config.yaml
num_hidden_layers: 9
hidden_size: 512
num_attention_heads: 4
num_key_value_heads: 4
head_dim: 128
intermediate_size: 2560
vocab_size: 32000
hidden_act: "squared_relu"
norm: "layernorm"
norm_place: "pre"
norm_eps: 1e-05
positions: "rope"
rope_theta: 10000.0
rope_fraction: 0.5
qk_norm: false
attn_scale: 0.0884
bias: "none"
tie_word_embeddings: false
parallel_block: false
init: "trunc"
init_std_qkv: 0.0168
init_std_o: 0.0
init_std_up: 0.0168
init_std_down: 0.0
init_mimetic: 0.7
optimizer: "muon_variant"
learning_rate: 0.00978
beta1: 0.93
weight_decay: 0.0083
lr_head: 0.00559
max_grad_norm: 0.5
warmup_steps: 200
schedule: "wsd"
decay_fraction: 0.631
decay_shape: "exp"
final_lr_fraction: 0.05
batch_tokens: 65536
max_seq_len: 512
doc_mask: true
train_tokens: 582100000
max_steps: 8883
dataset: "wikipedia_en"
MLP neurons of a small language model. Each row is named by its layer, matrix (up: input weights) and neuron, and shows model dimensions 0-255. Each number is 500 + 50 x the weight over its row's rms, rounded and kept within 0 to 999. Numbers have three digits each.
After each neuron's rows, "fires on" lists the tokens most often at its 100 highest values on Wikipedia text that the model never trained on.

L3.up1188:459511469482469480452553456513502459524553492480396542501463486513559491516448472468437516481502548484544454507513600517555529558532524429514520550510574603590578473452515457512448425467421494545474495491563525604432569588470495425471455408490464397566524502470473515474444470499456554523509359526470436513378475507566550471510432585459555534409503418425512498516499500542478404473513515563581491377618491565473467549456442508521449533472582526500639570487529577541506491503484437476568514516461389557504436353522529445562382556575434516449569429605540507548487508478601480532510485542458448420602509374524456512558514481563538528483390574494453490469478469595606495520557519500525519559546529565545424498471539598491623588479460529464459609529529453471582420546527492
fires on: " of", " American", ":", "American", " part"

L3.up854:497543534452508574514411389523498508541444452522430501507428488508580520532489526495479438449592514502526589485479539513523426555505447516475492509529472475482434461483433475618455515415465453523466465467460448512475546578504549550467523487424543458515452444547495416500475589561495549618486516496531455501444490524519482523359525460500537551515493496543605484389480526435442491499493517506452459471441565462533464596542565465514573430543447425501484520623447534450454487387525539463531408473490494518511526481539478468521582378486492528518489507469461447517456455464493456460550464570556528511536478392427522427648488370542451428521452527555457597501473545454584539491440550495513516527503524492664323564459471489523516529503500538569533493510536537491559541446507440
fires on: " a", " goal", " on", " loss", " victory"

L3.up1363:519517540513473391508455504472473507436430510475507440509555367561536499496447488506478511522517584581481559387528502543558446490494519564448458436511469540451459480493439532528421469455516414557545495474531497523475509541529434450419555437404441504588343532602454483574496531454379501500528540519509435459507539485529566470460430424460407523453474579515475535497419437469529498540486573426518488546521431550487444445489516456457531451538558498478524544562512459474403535541545412412571455585426407483480486506483451422482460490598529470534453601496553525476481541532477414442495562508469480525510439598479519472511458546489494510450458560441547489477514488492541422550376521523580547502515474395494517526454461580535505476470484471542543487581427470537540547556568505
fires on: "i", "j", "m", "g", "S", "h"

L3.up909:464517488547473410590635441508475571553507438541320539457428564494423553497523550538479506525601428546545551531517481464511531529574621525441441540479488456515589428523458547479445517517484534458437475571431513532549482542488533496527557489482402533507577487508429424439540525481541499488462431514450511539434399565475488462530544568493508502505462488555497445475482479486475478545506538529529569589526535503516492521590461540504392494501467586536503604478514506494555489579433488542469564529495546449437491518461461431572531438614449541528545503358471482438486364476453460602521399532511522468510506494541482503504567529541449465590518494513467521458525484560469508506462442386463473508553523511441490478390521400476546452476482489477484494577531417525618524492522574
fires on: " to", "'", " where", " on", " as", " for"

L3.up431:480538598461519434498528558466451467532529469507383557417490514480604416470479465482478443473480526589503436523530539503541544520534529498490437454450563605565387503413484632579473521479537560537505499451429690440469559449501432446404512603492445510520454497314500571452473547445531517596516457476465470584436516493557519517501536527419461544487445546513499512569550451452531496532449421490404423522407566480489495464461501443468481528505515481544460514453461466544508495477549558537472520570572488407374522492548457433534430486390466503493444573543510497452466550573503454524507501500532482595536409452477624499526468475535471452530460447468577455475526448501546408570544497492497472508517465423525408578495437593485555543510470496589489531533517491471496508487492438
fires on: "e", "st", "de", "ing", "er"

L3.up542:532545508603508502521431561390453566489622500449471599511537533556480461505525437488512487484479485550552498435535527577493502410437532545514562505488580401479521417538453481484498490512536497472599447496498475518359463544469543501429469597511468612421484541517437469496619527512487534549422550443526457532573538500532552559504524479617523510532487508452561505486524529463529555565419516560614515452560537489500478510495725481366486475390551505473498507466458427555529438505488495483519483594482533495505528460554470477513448463418492528435554461494598537466518521443524482566539476490510552515514466440418553486564584426507525565515493567400558536550472496450566500495565491526515489469553531477516494576556430422435551537582544471497589433479477515556586530554452490
fires on: " '", " March", " 1960", " February", " 2005.", " April"

L3.up1883:501526534533519551522554492508519471499442524538459497507583484568525432518463507510514545500613522517583498497640501496569474488568453560457546507434426513456494431533566509526493503568460520396463468516539495528554506507471511461343533500498506557480580464485542477586442527570431607482543448454550492463459584428552536464438548472486550478474590482610462511616478468511455456480552456429594522514515483457496447487516588513419540552511501486572516559475572487379555516470552468528579425482484488582445510527486526482475537448532509531413467521535506470443537435546440443490621550487553434500454402515448506459499389548553432491394410514502489463495541476529565499608535487504600512493484532479487410487483572581439435594522516489544486582600454547548522568572597438
fires on: "n", "i", "k", "h", "chi"

L3.up541:540506584537513497546532462480530531460552426474540495504473464436433498505444492475538465536518493516495426519540559614507474438497483510492527508484444458494543499469519554540448489485579515515511497447528552505449503509572444419540530499541575522509470422467395422503515514509483435497531555527538487501524523528504529462575434440440569489469440537587534461464461518427505487554436468438557524502578585525454604460425442487496515546418456548491551535532391623607372534539609476435470472470493472524475477493575544439591411560535460499468480465517543474442376528588519480466489501523569526470490520442554497552465469416522546583534562470511523509463311488418444470498476421449563539435530474524495523472501531460436530493549469485505582486441410463540565421432464485
fires on: ",", "s", "ho", " 2017,", "sol", " 2016,"

L3.up1394:483555463482490403426444522566425480599474477362406499481483444510508509480509403495519394385515529508540475546569455501479669569497400490538500505551499444534482470524567476513484493493487317472419559504472598529533401519466504517496488488570469556488495515532496467569533487332516432489439439458510494489515524564468518502515523519522534505443429536485536471564435511500544490491567649497516448437479558465359468472387569454603485448457549446490561476467480581452564523492470529488500494496463500567531574503496531547509539535508465488519412462520386476505417560566431511465563618551494399512513513447482492451488414472489417490588529487448633529521537464462482524500473465441504458461407464530512470495562550467477543529509449556564501582525542477472554519451533397
fires on: " with", "c", "s", " made", " lead"

L3.up1583:518560467583479489434502572515485494569483547471438480465520433548503497606473518493507437575391558591408469401510498471490576585438508566470570532584421470616418472439507554457491418484619492482553482477467486399576544453501547512548466514510471497548572508562485505380463556578655528495558432420527438453403474522463530588478432485471543477436509432508551462494504433512462523509347600584500562544448481529529486553509474378534554393460459499522522503479479522457621550517488436523422461492524541545519481497523482473427444481433465425457560523435451458457540437509419543522489503502486466557384462511480479529431500488501588515532469498562555424538485497482542484411508599528503493408489517480579411474493519477525443403482558471453517523541520482487454447522564445
fires on: " (", " research", " construction", ")", " studies"

L3.up1303:553440498514465532457471494469483467414461483581559454446448520528500482543461556425503477461396487567512424555528595449531454505471468448449533448559479514468541474535448435581495480505479492562554514506456573501539504601618493593496566503502505496484457530580496611458543549541471547476494446550531518597464571611561534400598433518474552471543389598478494480528478421483468466502416483396488446566444512513484475346468483455552581567461610479466490482453564472545571494495574520503507571537452546530467530501582472481578537495515453502542587514475452497451508524586457543480506487554530537448518491436556562475488498534452479414433574469600533445537528523460470436606458451481519526436506455537501515503437570501545536476517504500529528519382457456537550465444550526
fires on: ",", " and"

L3.up2194:499469558519565516630479466591491521476398452484595515495446480458551459438506578553498505558539459529475520492480428487451505491606515442518480597542448421441526494480502446499553443505450433515531436485512523509448520515518495528526449546442458520525542592526456599651435517430440447545501522485498548528461521521481449440563469562476437497468579504509463519549552489583427553557455502546514492508493563574590472543527435453485642461409517448506542471505482535542415500458544480442495496505473566582443429475493501524483548490489535439397497530630446551496419494536455586541573553556534388485405382462514529426530442478530452499423447555541525572526609543496563469483491559535423599437482470419446501542477585512639473504496466459478487527538486446617562527542544445
fires on: " |", "s", "B", "den", "h"

L3.up1739:384529502429470538560514544515558548480467463478510548414500374482440517469643546440507524447480477459490465499526438595436441473491432570497522537565505524464590471520559502490445408420609480520618422436474506525542583528408505539490511531447433424551534489425506516479534518458441519512407450483529488517539571426484504530542505528507548501539544508408521536531477479510536510370539510509471551433512517546533535557555549578569565512493462523462489436590495483567545410553494616460445433538554581499485493522500597518472488423542452482515557425442542556435418471537501508444507495497490464537456417512431426528467536557502460380617573497459552525500560518507556527530484508495468566572532500468513524520477468529494481557464438420467435530560423483490516406447427499
fires on: " Al", " /", "|", " a", " every", " Top"

L3.up1176:491461471426561542390445611522533576503502457525588424431495480578568513409497538465517404472505517533525557415476513512459530412506511454426469554601545401468517504493455549553550519532532368491541507536550572505524527521451558476532446537460471421471510534583531427530498516511459501499489521479546487489541561528501502500533553392578552481679415503458451513483411493599493453439407527529553546453498452479485456451529502511479448513500627541483393557514535489474438464560501482380471535575539534473566491489399457560486543450558432492519402433482503546560516526490536544470511494544495501418461608506438512522487500534501470592527364521548437567503574506457474499473548530461462494499551511487530462508464581591500533515528497504456485428536432528600570462443446527
fires on: " ", " that", "-", "al", "\"", ")"

L3.up1677:480525564515531470532439467501499559454506559567461454531493423443574422555547602510606471542489540434480502502543474445410465601520569500476553379445528462494500482425473519407472491533533549541559514356567571503439573485563524424493606512470412387484523536512507525560483487384540512527536571507451472533545461457484540440504446417439455564512397510514510520549545508437526531492472394553420587472544536479504421463519562595514472563515538538519460427444527556454475492503389510501518581552369543497423419589519462445544466446502556489460569483503470564541420475527481547560461404500523578472483510529461491453518419460444518525513450512534511499536439478425485420523505550454490525520554454422567533564487453496510536558514471546462499486509460464585518483603466475
fires on: ",", " group", " majority", "ip"

L3.up2119:458430557493593508518443481465493423455463450491648476606535522567507439474530541482428452481420570553466514586531513449526510406406583404418462528511441446461549485511426395471555430359427501476438570441474522410438439487476519540521396566400481486567510541533542465516437546573474549510493433460530497504482466538483518495568488597555534480478527592563499467469528522550499406423479590597490478473469532500509433499489474500472500478525451470445490612377414544498416493504540473546472532553571399524538448465494502511513587477534429462505494506495504452523592566554466543481579474500558531514532515546496456535504490461462472556500531524530509504514614548538534503469460503464483515472451452566461496459483512561497427629485536498447560546531475461482562477478451554
fires on: " that", " which"

L3.up1048:446470619489497496473478459503470544527497500504430491490484466528586522523477565535564391472574521591479507459528516416497458389496504489452532495519465424594528456537529474540374597512544503468465527497506483529398559552591554511454429435539507528494541437477453445499562489617489489525507579445472450472479569538493505627448505599448502538536577496521466501500493488548523545453639521510569460502478511514516556471529568520407525511536482539445532565546503546438421425508499462490456502437588543441547524544509464491514553524510505482484534544452440516385514450415472536555577549445474435482516480472454445478529543555579443427527507552462511462475531490517415508439413425461451539460502510560427530484435488474481496500450466541553546492494527495576429459451507518
fires on: " |", " in", "'"

L3.up362:603490424506549530526451470573537516379449480547531451485514466515527387590524438510551449485516425372452499480592555550596537577483545517482517548501527461511501549522462548489492432461556482465546511483509426494493502567522500534442532506512517459461565506329504528494473501481509536432532528490544540500559475553526600567571425447558509526522522463568484472469474440538469554573518460396478570557456463543482478445516558519573511408465507499503508446460413508460472499448537498489546455454346395533566565565513483417412508478571547644458474490452432449530568455562569536366481545530490481463547378460419542508513451417627500532493455504522494548409535540544500447551610495474524486580590474438516472427524527606621493497532547436412456532517565494540499533500556509
fires on: " |", "y", " I", "n", " Heart"

L3.up2178:488488484597545509477506538539501500436558532466487465567548451545507574540587568446424445603526473540514542505494627439473515403459520498528527511562487604559400424473546581610440487495440566589550491496534537450505411557405534588467435555508482484511490528484480455511496428412515440574465446535526455457474463524507376447527444536594460484585443539556487444413467544481465534493590458531598512477468455500614464421474502598507419528361468498593402510476490503505677530530529435473461584540485504561414544485572506505614482541471439454540553510451544503531462537547473543490551501458521535570446483547584488499484600545434432462537569547543534431540529511386537467543577551491502513526587469607471465514528514522435521467520504489476470464528483536488489491399498476
fires on: " and", "-", ",", "im"

L3.up858:553515512569477652468492534462547469462522604554573425533528458466560536516576485485502464535415647499511562393488437479519572611467473445491504478491582457492500514446378575476450437485539572446481500401495450488357497534585522458453551487582491411555543446491554376438464550535445477431481516513520476486501472520494500592570504451402526512517532486458507520481568468511484434471450439515513478501428520460565472472560511479465588521511523376445499466448518452492372488476549538507465463487430612457527478522518494494549507479411476505434493471548509435476429565465444453479546485455450489455519513508536507488486520582477566443491425512505479590565426435485491503462502496514547482519458433524603537481449498512491531531582441544421465480537480496422477542597576502
fires on: " (", ",", "—"

L3.up2523:381452516556457473397523439534504497532452529532418542494469564447500408496521468551554578518508562507391522580525592505534474583456531499371421437447500416567503544530484452537436537403491445466516553480526456463523552431573480440536513560425447535469497478493495545428477516582447463489638525331545439542533519513541479414543571639483512435423480554485588521494512481470513509572421510515458544498513459562492529530458494447392498552569459512486488484429457443457463516450553604551476484516509512488504473464545513511525513574588504506534522536535573491563548444533469515495446427533532353431493476524519603461549487529612518497531469492443566576541484523538543508479474452488454564502476489462521527524529436465512445588513522494502479544474509512491442452557427584
fires on: "en", "n", "e", "er", ":", "ne"

L3.up2078:506514515459555435515601539477372479476435528541538434514504426435467460458434528548514476440506494565575506539547524411485550476513503549539463510457487493502439463536492525461451420459518487549546483494584615496530495608528544457517474551497475489493513544501425571473406565526503505485579424511515447425481518483468387460523490519513507456582551544578492576516474498487470506540414413484586446502501534595554567626511438440486540448514536477519514577439485531464509512439523467407497446392491533540533561452521510517522501463446545685427492485555491428556486458515601508532506486539596494588509523447526462564447480476433534537491548475546469483466515539514459447480527467418488501484558559366499502489461535520562487542369458546588479446568500474534454547528549527
fires on: "d", "s", " up", "up", " composed", " had"

L3.up837:602547445546567559491466603486489554504536559494525486551509529509458597463454492516508511442475506452547506446443498536553539466405473500497520562469463493505510477477461593512450500443547417489563505510464460438379504500580489456518539578504487491511435478457513495511451557436481561515479557476594580496463532462454459401506434474535521498455473485479570487503494466486447488625484592498524447532464501576448474478494548519454486522587510452518475486476473563433512532544546540607415485507337502542484503480630446480471449517458550480406561478515471483532449495536541507447534494546500477498339518479489590403547481528489473517520579553443532489471477495519446420606570521526636511455579549552614507566480527553458558473564608523470511459569513542578500546478488562
fires on: " up", "c", " or", "ed", "up"

L3.up2360:570506496523575530545499424517540465503542618613471453530571512463529505448534493511474492487533500524552485370569426481472528553419467584522566468425429450560507518499342519483451524410457470497532464502444533483466442476469539437616526404515477532535604545500470488415452491495509496451459460487489512456498476568559501566445523472438451519436622564411490530489539451529563537485474393446471386524475450465570543544441458575486463520515501499510499530567420496488549461503537482468403440564430484494543488454505405479533467509433472516618485478504452475507481586476408551531472345369542558443503545541429541550491439634459500527455478495528388561535478526498459455595485547491476460607498537497478497459547502498434446520512486493573441483480475498426444433547531555
fires on: "-", " of", " in", " on", " to", " for"

L3.up606:510520459469497503419590537510482445414501424462511489557605460443513504502538427543566484541480523556395483453564592523466513462544500526479512535565431542484409444443492587466482460470532489529486461414505535414508479564552449446491487498572524460448450551546409440451488579618538508507460466534476432453440489529521521652615406502468499465512432487549527474476495433557588488531482484485502546519530455565577482557533588540439451502461571521389397533583536471410477471528607546462513546367485469494559490480529502493376486526351459488464458504501465418486463502515499450389524551486516492437556511605508516514463401591519504457488572537538495398430436501591525572573497522491527567479455530525500569505441494529457466471461497536408585464509469408485509542538495565
fires on: ",", "s", "e"

L3.up1877:591532535405463580430527543498482499524545490530606483486545540446556370549577580460453483495505475451520592513476480516540568509474552568440551511557528542496479481489474570589507519478455495556575512517493540505481518546529539491415453619449592483474439495474583494667465465478569460399494563438491438496517499496552561452572481495485523441451464550496569506554499475489430538506551484516506507407389512446494478613425513459467533500427412446459537498558509436375521550474487486570606500589528470480517550523480490475501627452354545473474537428452440442503506478519488536472539495523496521536493521547481527517459529609541546470517425584549500558472459519521585502489599553504511521445463620557516526541502366567587493523559509484481498572536480576524528493629519459
fires on: "c", " |", "h", " ch", "N"

L3.up2032:509484561463516631468436465521496474550488436486532470468483411527551627501525505551511426537556520463485584480458560584559460469458446461445480404465437485522508485570503464497624466511443532494680516555427478474496461477482427456471506467455474461538576469434456505548454514513528461498506533543519612554471458563505535465426462620519538540520414490540626476427469465474404588431582556476590580508515468479567437427485495555521543536527478578580527394496487596644594461551490441427481475461548476515435461435584534461519405503503489397443553503476592501540574500484509500450456522618531533526581486416564519486453586510408570525542520516544537455421569472518489522573493503426496508517530482541512523502575622442556530560468411509486431479468534433449487448409542483
fires on: " of", "-", "=", " that", "di"

L3.up70:526538421523586517555378545479457425443512382606521411550502579617624558472562481513572524496520514499459512544521459383428485403541574469520502511515468481445399485439434488476455544396533568627510443507501437537539595417531422471439506564508583474524446562520550523504615519479501524462451421451446499532529447505478460455435569463470484446522508613570466517476484504470473544520475438486438482473481374550516570503476462515429524496510443627449534520617570440565504448475507536442525494535457486524464469476491457470562561493427477470474453503422481529579511500500496467560474543529529515528541565482516464524434516543528453519434464395600457538566508561491474507484429510483475475460453476500413528480449494512473504536468545533474500597438506491545501474527518448
fires on: " National", " State", "fa", " County", "to", "the"

L3.up515:519487545481594537525527511580472499400438521464533431529468487480511481548535520494499538542550526536513528494512507571581536605415485538486521500545523492510508473464508592457421416474473506465519496488577524501528471573469440558535590511517434432584456544509485462423445415447535511513552503463562504466497552529496571552532444462605475511490448542444547541563471568545417491594522409487533459447515499498493391443529400501433519491454570377473546504578503515649460432509544479497543418407485474481496478495644488471488489538517497522496619592485480491481601519547486533547556458498541572398568484529516457438505444538512495512573572518662394446421517571528477376518512451459527509479467543507421433444442493530523448469421430484503476447586581441534460497478559509
fires on: ",", "'", " I", "s", "/"

L3.up896:449536575387537515483466454467508408548449511468509443505544489468539541532470546489521567539536457563454535492414494432502489409483483408444460487566506528515482473512553540506426552458520531543475445432523487515531515484508526475503575543525552507523491539463531593467462431509434462513505532504507484378494564522444548475536526458463439484443557484435498586506547530555532571600470485492558477491561571534538536603538509499479501380550520512475502499549515521496503527525453393509562423537577602558461465572540555426533492532448502508456420530559494495395523519533483532572475466542454481532447539441505563505507372558569522547571446604505470468540461380537461499457469549540431565495571479474570539536538492485546510430518409493495506444500529417446549565497530535
fires on: " |"

L3.up668:547523441463555427516481503459459518618527486518509503521527560401546503562478566426544510382535486549506564534342542427481499527460508517531607455346539432471552452484505529441429525553417512492525540495482426516434484556476535468525475514456471529630536544444545495498477500497536558509498578544465550492490465486500553515505381582509549544524597523524424513503518607469481512557500481512538574507524455519502463582567523426473494567558449548488520565480508618514581421549464604545414533524470562428422442486449571483517540583501466568661492545387487490501508467454475492466507489549466506401555588482441476442510490452647433506530391491562599554558438512449515509452466471482476525474515485460496459582503535493519483495488429533523534523445536536502502440358594454
fires on: "'", "th", "an", "o"

L3.up810:536425401553486472472474398529459542558456517481502506535500487520444493507532468431477467448498494541450489468543505535474437494486478514459508400485604525493502401516471520409482459454424573505517515471509370527536421497588487496551451491563502449597455449654492564391472498432500563599515462529486507452439541512590503472460487524541446549519488504589555496566553529569552490480543486478532532501454567509477513557527447624484573470548467523548522506502520505478496469458514485322458395511418501472501397490521482382423464434568417426546583492528466516436519568488577456471546496444518409431433550585431476515490467542611528536418486552473576481473407466577508541615471480445503540512484547538406535594493566508514517443528505455423509537551452507575546507465494545
fires on: " of", "-", " a"

L3.up241:508454580502548451450416517446434404505474550492490482497568568481564512462573547557545488485415480447521568498440451593540456487409477424578568487474520493466635482463468450413523506503514547614468451496576477451490420462435438464453536568481429495484541481403504422497486501539540428528574490447455533516532485594529564562445468387520544446563490524489549575559540499553460482481520445452533431632451530520484458568452542464593498482464534529492550401515513450521556477517499583390395454479482423443442544505521502497426530428435496474447524541451515515519513547475435452492494471449514509452494371486506474560507567495527564460485518533470505465535505484463561465471536434504554479555474515394488493388480434620437422510495490478540466515533503360587508474525584591
fires on: " and", ",", " or", " such", "/", " ("

L3.up817:411555519574504443454543572581422578496593483491525609443500454587490473568502496476479576448443463533514492509523459424529504506447441559559488468469501563480593511532489444497512471489457507491482478480477552556481375470563410501468470453507534456499504562477422465485403481517528579486486507504480456550570567535494456415504387457477480453488526568587474429498428527464482561572460570508550404472521458561516520535524573527337569502447534529502491462432498449396388457467438525458413493536454518514461553434525545572481587467468502498431521444528490516467481476517506553507469433497408480543450573508497563458443500431461539537539490475456591485508527526512462486493503448476519526499463478543434417492414536531543468486509531489487460483536588492484517476477545497
fires on: "'", " '", "’"

L3.up2227:499556471544502459504509389494556485533492498520389521496524432496475488537478398519474478469521568489516514532490399523529457513419516543479521504465468478526429490513492493550430466407497430529481467526527424575562457480478659595584548546447513565560458467515471581506503588502526511523545438492475497494456514557573565565497479564477513621602431482543476491537497506426474526543490485467522432561526513465562531459512513548424582516449394518490518579425555625501509406580514508480604520550442501518457459443516449480556538515567486553595505499487459536485471601591506507542491530487507437487548459550504523472501455489549500470464512555546485486517439531563479554630485474389469504424539517428460496594529563535544570525542503488485508559480525527510525554476375399
fires on: "a", "umb", "lum", "e", "us", "l"

L3.up1320:514506521501512481500519497512555491505529388548436507492449555588456529482496501466483466375456513451476520531431509533434474506558521616465552456496494526418526460488486567544436457496458521509498505468500465571527484527445534525566541507505526503517531468434415487435482517462584579483523459547481510515442532651519549462552469526441567414575496569510584409613511554501501558488502550420495409419521557508480448543492478540411497537532494399525485526458519551478508516435495615516533374531573526440447488577537522404420579437478418458504481495472474507484473461474478510460570449483443471467435475540594491551469550527479527565596566594547538446479479513493472353493432437417525436510579583382526412509423465432554484620518498559461520503469544478476426450434525504
fires on: "'", " '"

L3.up2412:417476577427548561503476490528579394401515483463479502464518516466487551489498482468383440539492375526493561514507583518494529519500519552475510542491546420497478437472462523513472450553480520494522484458403527474451518445509528415477456494492545444594586534501540470506472536613461569486520522530500467529445510465514537534519440543423484536594528536486519600501486459528497509570443569476509442478550392535528445560547548412452444460455497468371426509519465420526388506433467396481478455536448449517419517435507521476543633474516498450582499488559522492512505490535474497460509398502455512429506508484559546414458563489538475501503453454517598481543541557557514518496428605458435480508502479555536570604530428469501470496485514500509498455553594493513440521462476482
fires on: "–19", " (18", "18", " Free", " 17"

L3.up1611:431507532498480448406479518474483569575456500441463552465436572495490500543586522434487465431519349501561567489534523521470479542445521501479500539439447489548467514464532507470455546529550523554517463597491561537492489502520477546509522522394579476571481460487448541519407483461490461523540483410524573414545542525564404487486486559459432558533480524465420509417487569501486511575489397543455484555508474595532454488541457425515458366504473496519476475539509528622523518492384448537544518471566510432397420517522453494532434513541488474436457389532397536454565544479497496471518641472441496582572441387366443526456495470485506475453454405641467467538462507491504478529477491462465560545443466455552473563516431494474511584507551551482411619479574467520474477520480483
fires on: ":", " |", " like", " –", "\n", " if"

L3.up1774:435536538405491537372523558567578492533610532575503460487461435584476601506492460421408459529526526418558472452561536480442511495480555449498573508446460525443499476457423501525509444474454443499498497520524383461552387435606508526512540545563488454475525529504522484524495569546460493525454502510460472459421483529508461502430592579503544516475653506367485403518395400490537447589557416493513610513440421551553480442413562482415473469404557529582459414507564516437504497521475485574518455512506499534481522468544487416510490458523477495513551508445533560506508624538427542451525547498486522575575457545565552494549442528483503502566434494562572597467521456553456565539576545463474479481423477517533579532363554507557572442479549631518475522486527475517531523420502486
fires on: " so", " So", "-", " that", " at"

L3.up53:428455532381450580574534580456517472547470479478513524496533547495533616565423496494404485451436503459416463490570516435481410558532596446474452552516490604553443570542374498516554475570539453554472484521452575497514517517480480448497484425398547521536532548478512438522527476505388514485501550531522399472573529472496493451551425547471473517484563539467452512482424450582522459440532545526367491557442555575459426431455476467494474434564472626457551512570545417433557559589579522471493518539526483480491592413512557525500589552514462547482457525498480471556500411445406470502475563545472488477480525502434494508625480459605524522607443504603470641581581415479474473501468568507541543601553503531515494437538455535561512526489462433480573485652508516525426493476519403
fires on: "s", "o", "m", "i", "ulo"

L3.up474:496509523514595541498492513535563457515474530405476557474547490533575553438544486606399491545442441508548564473580560386482499557473527507405442489483512499524410395525454590483467542452482553521477479561522488489511606500545513456461544526421513500534483497462500370539396526467471593434655528502540561502519488606489508570567437414533543435523457562455500499537473467455515456500542554537449433569510535510507548495491441495429609420459544574568401526448502422525512523417547487498502593517534444470419504419416474482415437395515473507476516429504452453423510450513450504438500487448445359491569489541478543519455478429475562482431480479430555581381427541562536520428495473446486480565422501459518529515487540475597507558486589536450519459523473502454580511529512511
fires on: "n", " from"

L3.up1878:425536483606584552487454410520507470485552444486511457477490432527548524507551471554523465435507534456543482609522590520542553491543614505453454510454450544468485478566526491406476512456519469436500544486544450468480549538466544471483461557561461505517479451469520515534410504423502505510437536567485535409460507503443511514546431443462505505511438451505527505445552436542482532447436509461408500558527485452459529461450532477551404482444567428479495615474467510518413525454573485486482503454490516663445545491498480471485533530527529508585461549459498427606529485486496497490550546548474483498631523536544541544562535553523521489615464556537480500411606551503569425502461442500442507529443429509521548469522518484449512536473561499301486502563610467417432537608483486
fires on: " The", " CD", "s", "ing", " analysis"

L3.up200:550504470523633543512498465437482507421447464488522526581509475565532589505482453526575482453462469509547509542478512506505498422554586424504493391475442525543529452540543462470490423439502500540511503491547554532497463602572458538407535401566482509612530510442459451441548560455491538453505405491612484494560581520455415492450447500515503494494501544417586520491504560465469446405551409412513451498490388577532438469496522486507558542567574536419426531499380453500563488493571439613413573377557480506519456459593504440548508493489506530492559545481521607536533564523476429503496496475469510442530444487334595482448547430609491516535478467421481454478493498564421487568541485592511569432492529511442632581513516440546527511530516523565485553440522491512539466591568521
fires on: " and", "v", "er", "n", " while"

L3.up2508:436395494585576505620479536533519533449431515455430589428455467417535525479443387485631437523565475496491574447468407494590465550467422524527552483513539495433497377489512516452518492417499458629562464519515553499500508623518500533548437578493508486623506595450486540399538552446573534486511382442419362566520480521498467488466454479451474559375546522549507483496473469472453553500422593536475479477536541415432547440493411448511512502467526459530540501468518490541508466501492514487541521540591447508418472464561465569518463531489530539562561481518551541470515483473504476485491548576507472406502517394535465495561457529595439501514442492444459478450530501513485403499478445500474480489604515467560527538467494453570503582604500554529501590527550487509490495353464516
fires on: "'", " American", "c", "s", "e", "a"

L3.up225:549458466517458554549497489588569480484457568528498421478455475492535451543512374453507490558423461496548519461532571508467486564598573542511498489586550456538548519605388409548444552568450470469446478530428548503509511374631515562545549540451444499494473445537521466466439634554504455480472451500453495491554445542441452532453505522485557558440539540426440535551479494460512492362521427504480480485512415428475456505469554551542549454595447534443496552465518495594496533485405474401523518487474541467528499538445420509542462572524485492455442445502444482497445610470463486418430457495465472490543497572565454465542558516499533372594538513512483440552480404479558528606447486454507455427556499499560634543478466510459447494586463519532487476562439545519473459527525587
fires on: ",", "=", "\n", "://", " chronology", " entitled"

L3.up664:555545471546507497512519536595532573432359490452483520512511524507550537490498489512548455473593504504614575546517525517532471466451552607492469461420558435505534482545392469449515413495482522558375482478489558474443605505539516436490545462397477605550528555505539523448551451497477489501489529528484460353594523452460492450649536483516516516488487446504472514483467476479484455470488538507438535477499546476580424494491480446597600515523430654432496598563477578505491498547514427512588549504433476518543580518508455504567564493475520460526508464454485429461503579437581501542482478503496527484427464505500587541458498505540494489548534414513500460561451546589387531467519568490530534524485394469514467544359528559568531589476485504564529439557459416442463556526463543
fires on: "o", "i", "y", "ik", "-"

L3.up2380:585488496497485530477555475450571511513520450469511469452484507507530430494523473630417435465454474571546560485546483474502460482592543398476530446487497499472522517471521451335489476483557491421422532437479465458464543497529435501490576436508358443532507522545481540502439534412539395406490524521479528374486468512517588520441521546493462456580471532605620411479479504495534542490576461442457509411508499460510371478588459555405633460470486522545517504435464534553430540470541486538479463540471475543549480448531398465426524463458518504556502569457478457401499567464502467451500555456504512487561488534629512576520409452555462494537461553477487484497539505528525494502497545536525471551593492470483432550514540514428519461467497548452485494455582440581547418542554511
fires on: "'", "s", ";", " about"